MLP neurons of a small language model. Each row is named by its layer, matrix (down: output weights) and neuron, and shows model dimensions 16-111. Each number is 50 + 10 x the weight over its row's rms, rounded and kept within 0 to 99.
A block is one neuron, or neurons of one layer that tend to fire together. After each block is what it responds to, as a language model described it from the Wikipedia text at the highest values.

L2.down543:53 37 50 44 38 68 61 55 57 58 51 47 60 38 35 56 38 38 57 78 44 40 56 41 49 50 49 45 72 68 46 80 37 62 46 55 51 46 53 45 47 50 42 45 42 50 45 47 44 47 36 36 44 53 49 44 59 46 53 53 47 58 52 55 44 46 58 51 34 55 42 58 37 47 69 37 53 49 57 56 50 56 54 62 52 29 47 39 44 47 56 41 46 47 65 60
Responds to: Closing == of section headings, and breaks or endings after infobox fields and tables, such as ==Legacy==, Time zone lines, and census rows.

L2.down457:41 65 51 46 60 43 55 49 52 60 39 51 42 39 59 51 54 51 66 54 48 49 49 45 51 38 32 50 31 45 56 32 51 58 37 51 65 42 49 56 81 41 62 70 52 51 52 40 54 48 53 58 56 81 59 57 48 54 41 53 53 44 42 50 41 51 46 35 41 32 62 50 60 51 47 45 51 58 29 50 42 46 69 46 47 50 25 37 71 61 63 54 59 46 41 33
Responds to: The final digit chunk of four-digit years split after the first digit, as in 1|942, 1|993, 2|013, usually in dates and birth years; also number tails in ISBNs and counts.

L5.down82:74 35 42 43 47 39 50 58 52 42 58 59 41 59 55 48 58 70 57 54 56 45 52 31 48 54 44 41 30 47 81 55 53 61 32 56 48 59 53 49 50 51 69 58 50 38 45 50 50 51 45 60 67 63 43 53 48 59 57 37 49 49 45 39 40 59 35 54 44 44 53 65 57 73 53 56 47 38 49 62 51 38 68 62 57 22 55 46 51 47 60 45 51 41 50 40
L5.down439:58 68 53 47 43 38 51 59 72 39 49 58 48 53 60 56 47 64 47 58 44 64 49 37 42 53 46 55 48 53 54 30 34 56 43 52 63 61 58 52 43 57 50 54 54 44 38 43 55 46 47 42 57 35 50 48 30 50 45 54 52 51 41 44 40 56 25 43 50 56 44 54 68 59 57 39 39 29 68 66 51 34 70 52 40 24 53 38 50 45 45 34 69 44 38 71
L5.down553:49 48 55 59 59 39 40 40 55 44 70 69 54 51 60 57 44 51 57 57 63 55 36 66 57 46 56 74 43 60 47 24 50 62 62 61 49 55 56 36 50 50 47 34 55 36 38 39 51 63 61 43 44 42 45 44 46 50 37 47 67 43 52 61 33 35 46 48 32 41 59 51 51 52 43 38 55 56 37 41 41 50 52 64 55 41 63 50 58 66 36 61 69 43 38 49
L5.down584:43 65 45 45 60 40 64 58 50 63 55 37 41 43 60 46 74 46 26 46 54 49 53 40 48 47 46 47 56 54 44 56 54 32 53 44 59 66 57 41 50 53 43 37 42 30 51 61 58 52 59 58 32 45 40 47 53 50 28 53 55 48 51 46 37 48 56 62 38 59 50 45 53 50 69 54 42 22 45 49 55 53 42 42 41 43 52 51 55 30 42 44 60 60 28 55
Responds to: The first word piece of a main verb right after a subject pronoun or name in narrative and biography, such as dis(missed), arr(ives), inv(ited); sometimes "or" in "two or more races".

L5.down17:57 57 45 57 61 71 44 51 48 49 34 60 52 46 38 59 54 49 51 55 53 41 51 29 59 47 54 55 41 50 52 50 43 50 39 56 50 51 51 47 60 50 81 36 59 51 30 50 81 55 49 57 46 43 60 69 42 58 60 47 58 55 40 35 53 43 55 46 37 51 65 64 55 60 50 53 35 61 52 37 48 60 66 43 41 60 42 42 34 42 59 51 48 51 58 37
L5.down27:63 58 22 57 57 58 55 50 69 44 55 64 47 50 61 59 47 58 60 48 43 42 43 42 56 58 49 54 46 54 48 53 52 49 52 60 50 66 62 43 49 57 65 56 36 41 30 57 51 41 50 18 61 61 66 56 46 43 65 61 53 53 58 57 71 41 58 52 49 57 41 93 46 50 50 49 38 49 48 45 38 46 56 57 52 66 51 30 60 52 58 45 54 48 47 58
L5.down385:47 60 39 52 60 65 46 53 57 51 50 69 32 45 48 52 39 70 57 62 39 51 55 44 43 40 43 50 37 49 58 42 61 62 50 52 34 33 63 52 43 45 49 55 54 45 55 32 64 57 44 54 49 49 46 56 57 64 65 46 45 45 37 46 43 33 44 58 38 64 70 46 58 43 50 55 45 58 61 52 38 45 60 45 56 44 47 47 53 38 45 68 55 46 59 40
L5.down599:59 47 44 32 55 58 40 52 36 40 43 38 63 54 72 54 46 71 61 54 47 51 59 58 46 43 58 61 60 59 43 48 38 61 46 72 45 47 61 44 58 42 45 52 54 47 56 61 63 45 43 50 50 69 44 51 50 35 46 60 53 60 43 36 56 35 43 45 38 58 60 32 58 62 48 61 53 49 46 32 43 26 45 45 65 50 60 54 50 42 62 31 52 50 38 37
Responds to: Number-piece tokens that continue a figure, mostly digits right after a decimal point in census stats, tables and infoboxes, e.g. 2.79, 6.49, 23.51.

L6.down57:40 56 56 60 70 43 42 57 51 59 56 52 48 58 52 56 54 46 46 49 59 29 46 46 50 51 61 44 55 31 49 56 54 30 40 45 47 52 56 47 56 70 59 48 44 21 66 47 58 54 37 39 36 54 56 42 63 37 38 51 53 52 35 47 46 48 45 51 60 44 51 37 51 42 35 48 44 50 38 67 55 34 51 61 55 62 48 59 48 42 49 33 54 59 64 64
L6.down86:46 33 26 39 47 54 39 59 55 45 39 38 45 53 49 62 62 47 55 38 49 64 75 47 55 58 68 47 55 61 60 46 50 44 52 49 48 48 42 65 39 47 47 57 65 48 37 51 56 51 41 36 37 52 53 63 39 35 34 38 54 60 45 54 43 47 56 41 40 54 57 51 30 52 55 50 47 63 38 39 34 39 49 62 42 54 42 62 31 54 40 82 52 67 75 53
L6.down111:45 42 67 66 52 45 46 45 55 51 51 63 44 48 55 51 62 62 53 58 35 65 36 37 34 55 62 59 42 48 50 42 59 52 46 36 49 51 54 68 40 32 52 26 56 49 70 48 43 60 49 53 33 63 49 39 55 49 49 43 56 34 42 58 71 42 37 52 37 51 50 47 56 42 47 39 42 54 58 55 58 54 35 69 39 47 43 56 50 55 43 55 71 41 54 45
L6.down218:47 59 36 54 67 49 60 50 49 69 50 62 60 47 32 54 60 38 29 52 49 46 42 42 51 46 64 51 44 46 54 46 49 36 42 47 59 38 40 45 54 42 64 40 52 52 48 61 46 57 59 45 57 48 48 56 62 50 44 62 65 44 55 42 54 43 53 51 53 38 53 58 51 47 54 75 53 45 52 47 41 42 53 66 52 20 47 42 69 52 49 59 30 36 50 54
L6.down284:53 47 41 52 60 41 56 47 44 46 45 43 46 61 52 52 52 47 60 40 57 56 44 48 39 48 58 37 51 48 55 52 37 42 47 57 64 43 47 47 57 65 25 32 60 41 34 62 47 67 37 45 70 30 52 57 57 57 54 49 64 54 44 42 49 51 64 60 59 46 60 44 51 53 47 55 47 55 39 38 49 40 56 47 50 38 19 43 44 48 40 63 55 55 55 40
L6.down302:54 53 52 54 64 64 44 49 62 47 57 53 41 35 54 46 55 57 55 31 40 38 39 59 49 53 45 43 41 55 52 50 61 50 56 41 58 28 42 37 53 15 64 60 60 43 53 58 41 52 62 51 59 59 45 52 51 38 37 50 56 40 51 53 36 65 57 55 49 59 55 48 45 40 55 46 68 56 42 59 42 62 51 53 54 48 33 40 52 50 62 43 43 51 51 54
L6.down390:41 36 52 38 56 65 52 57 70 51 51 62 52 57 46 37 55 54 56 67 68 49 54 42 31 45 45 45 37 52 36 47 46 54 57 62 61 45 47 48 76 52 59 37 40 51 47 68 55 36 39 42 39 62 58 40 59 49 41 46 38 62 60 58 49 42 55 47 43 44 62 45 65 49 43 43 57 63 57 62 53 49 56 54 37 52 60 55 48 47 52 33 38 46 56 72
L6.down405:56 60 53 62 42 51 47 54 38 46 45 47 33 38 64 50 58 43 55 51 57 49 57 43 70 45 56 50 34 56 46 61 56 44 43 59 47 49 51 51 54 34 53 59 51 23 53 35 47 46 61 56 33 59 42 74 50 47 43 51 54 43 63 44 45 45 51 78 65 45 50 54 45 32 49 54 50 62 45 46 37 43 64 48 45 31 45 55 41 29 47 52 53 54 50 46
L6.down453:61 38 45 52 54 59 57 58 37 40 52 62 65 56 50 46 44 42 54 62 49 35 63 40 46 42 45 42 28 50 58 50 53 58 60 49 38 43 32 44 51 44 58 49 71 60 43 37 64 52 55 38 63 39 47 35 59 57 36 47 60 48 59 62 38 65 59 49 52 48 68 49 37 35 51 51 59 58 42 62 50 60 71 44 57 50 60 28 67 49 36 44 58 31 39 41
L6.down470:51 49 42 72 39 41 62 42 51 41 40 70 68 65 50 35 42 49 40 42 45 43 54 38 48 70 49 48 26 38 53 55 60 54 51 58 45 53 53 57 48 50 40 38 48 50 38 44 34 47 43 59 31 44 44 53 52 64 38 37 41 51 56 52 63 56 57 52 54 54 45 49 36 71 56 47 48 43 43 28 41 28 57 54 51 60 50 66 61 62 48 55 43 69 54 49
L6.down474:58 36 38 57 48 59 47 48 46 59 61 52 64 59 54 31 50 71 54 43 32 41 53 71 42 52 37 46 41 44 67 56 38 48 50 59 34 40 67 37 37 49 55 54 44 55 55 42 46 60 40 58 40 50 46 55 16 53 43 42 55 52 48 73 36 59 55 68 47 58 40 44 48 40 44 50 60 46 59 71 63 49 51 57 38 49 56 54 46 58 61 48 51 48 43 54
L6.down491:46 56 38 55 47 59 42 40 40 44 45 61 43 40 34 34 50 53 64 62 59 49 46 49 49 54 54 59 37 62 42 61 59 39 40 53 53 46 68 63 66 60 64 47 54 38 48 60 47 46 51 45 48 35 53 43 59 52 37 69 37 42 56 44 49 39 56 50 35 29 49 42 33 61 55 55 70 40 62 42 52 62 39 46 47 43 65 37 58 61 61 57 51 54 47 47
L6.down524:53 54 55 60 58 40 55 52 64 43 73 56 61 57 53 63 62 62 55 65 44 44 46 44 47 35 47 55 51 31 57 55 46 44 41 48 45 49 61 49 70 56 51 43 54 53 47 47 61 59 35 67 55 40 44 54 58 65 46 47 44 58 36 30 52 51 52 43 55 27 60 54 47 48 37 52 56 36 62 56 44 39 66 48 59 40 72 47 68 53 51 44 44 74 30 37
L6.down529:50 47 53 42 52 57 55 50 52 62 44 59 68 53 46 39 48 44 56 53 52 59 54 60 54 27 37 47 43 44 61 55 72 60 35 37 38 60 66 47 61 45 40 47 58 40 43 60 43 74 49 49 54 55 40 53 69 70 43 67 50 61 26 28 38 69 53 50 58 44 49 68 57 36 54 58 55 55 49 47 48 69 39 58 59 40 65 51 61 52 48 40 61 50 63 40
L6.down582:48 44 42 61 67 48 55 56 49 41 51 44 34 54 32 50 55 68 53 61 50 44 53 66 63 45 54 63 31 43 45 53 50 65 39 60 48 58 57 38 60 42 57 56 60 39 33 53 42 59 54 55 47 59 62 29 48 57 59 46 33 39 37 56 57 62 62 42 63 56 55 65 49 72 38 45 49 38 54 56 53 42 44 54 60 50 60 62 47 43 53 44 45 53 49 49
L6.down612:39 54 32 59 46 48 51 59 51 53 40 50 42 59 44 55 66 46 41 50 45 65 45 60 46 48 67 42 42 73 52 50 65 25 45 40 53 62 46 60 49 48 40 53 47 63 40 50 80 58 46 45 41 47 35 51 53 40 41 44 48 52 53 39 55 49 37 53 56 60 46 54 28 26 51 59 46 48 41 57 47 53 35 49 29 70 43 73 46 37 53 54 56 44 45 65
Responds to: Fires on the first token of a new phrase or word, mostly "in"/"In" (in March, in turn) plus word-initial fragments like al(armed), Al(ong), rec(alled).

L5.down112:70 58 44 41 43 58 34 47 57 56 38 44 56 43 51 75 49 57 47 39 41 55 38 52 61 57 38 49 42 49 58 35 68 52 31 44 42 50 44 60 37 46 69 61 39 63 41 57 57 67 71 56 49 59 40 47 58 58 58 59 35 54 56 48 48 52 39 58 41 38 33 54 53 70 48 46 43 43 75 61 53 39 62 67 52 41 33 63 43 55 51 36 43 44 64 48
L5.down136:49 55 65 59 62 18 41 57 57 63 53 41 71 39 55 40 48 46 50 55 45 46 63 38 57 51 53 58 62 36 57 43 58 50 49 42 47 66 47 47 59 51 43 60 50 49 70 52 61 50 45 51 30 47 36 49 45 59 66 26 72 46 56 37 54 68 54 40 37 35 54 51 37 73 41 43 61 47 59 56 64 38 40 55 54 55 72 56 48 68 61 51 53 54 50 39
L5.down137:74 46 41 51 58 32 27 46 62 64 51 27 53 52 51 53 40 49 64 39 41 45 49 59 55 50 54 57 49 75 41 33 39 44 40 64 50 44 28 57 57 58 50 50 50 58 46 44 46 49 56 39 31 51 47 57 52 45 48 57 44 57 40 46 55 66 37 55 58 50 46 64 39 59 60 53 57 66 50 59 50 50 38 65 52 61 53 40 44 44 58 65 35 54 59 46
L5.down423:35 49 69 34 50 57 35 58 47 49 57 55 72 53 57 42 34 34 53 58 50 66 58 50 43 40 41 28 66 41 47 53 44 35 56 49 68 62 57 60 33 64 62 46 32 56 37 53 53 39 41 44 39 52 45 43 38 46 57 59 61 39 60 42 55 64 35 46 61 40 56 50 62 63 58 47 61 50 42 43 58 56 53 45 59 58 35 54 39 57 40 50 49 55 40 47
Responds to: Final digit chunks of years, mostly after sentence-initial "In" or a date, as in "In 2012," and "In 1970,"; also paragraph breaks and words like "period" that start a new narrative event.

L2.down422:52 38 45 46 53 34 48 46 56 47 43 36 53 35 63 56 61 70 38 35 40 40 65 71 49 51 46 42 65 58 68 43 48 50 32 57 41 59 39 53 28 63 41 51 48 49 42 47 41 51 55 45 69 50 33 62 52 62 46 38 51 44 53 59 45 51 55 67 47 58 49 42 60 61 65 65 41 61 64 47 53 64 53 62 39 42 59 51 73 62 53 49 55 33 58 64
Responds to: Prepositions such as after, during, in, for, until that start a time or setting phrase right after a complete clause or noun phrase, e.g. "after which", "during his tenure".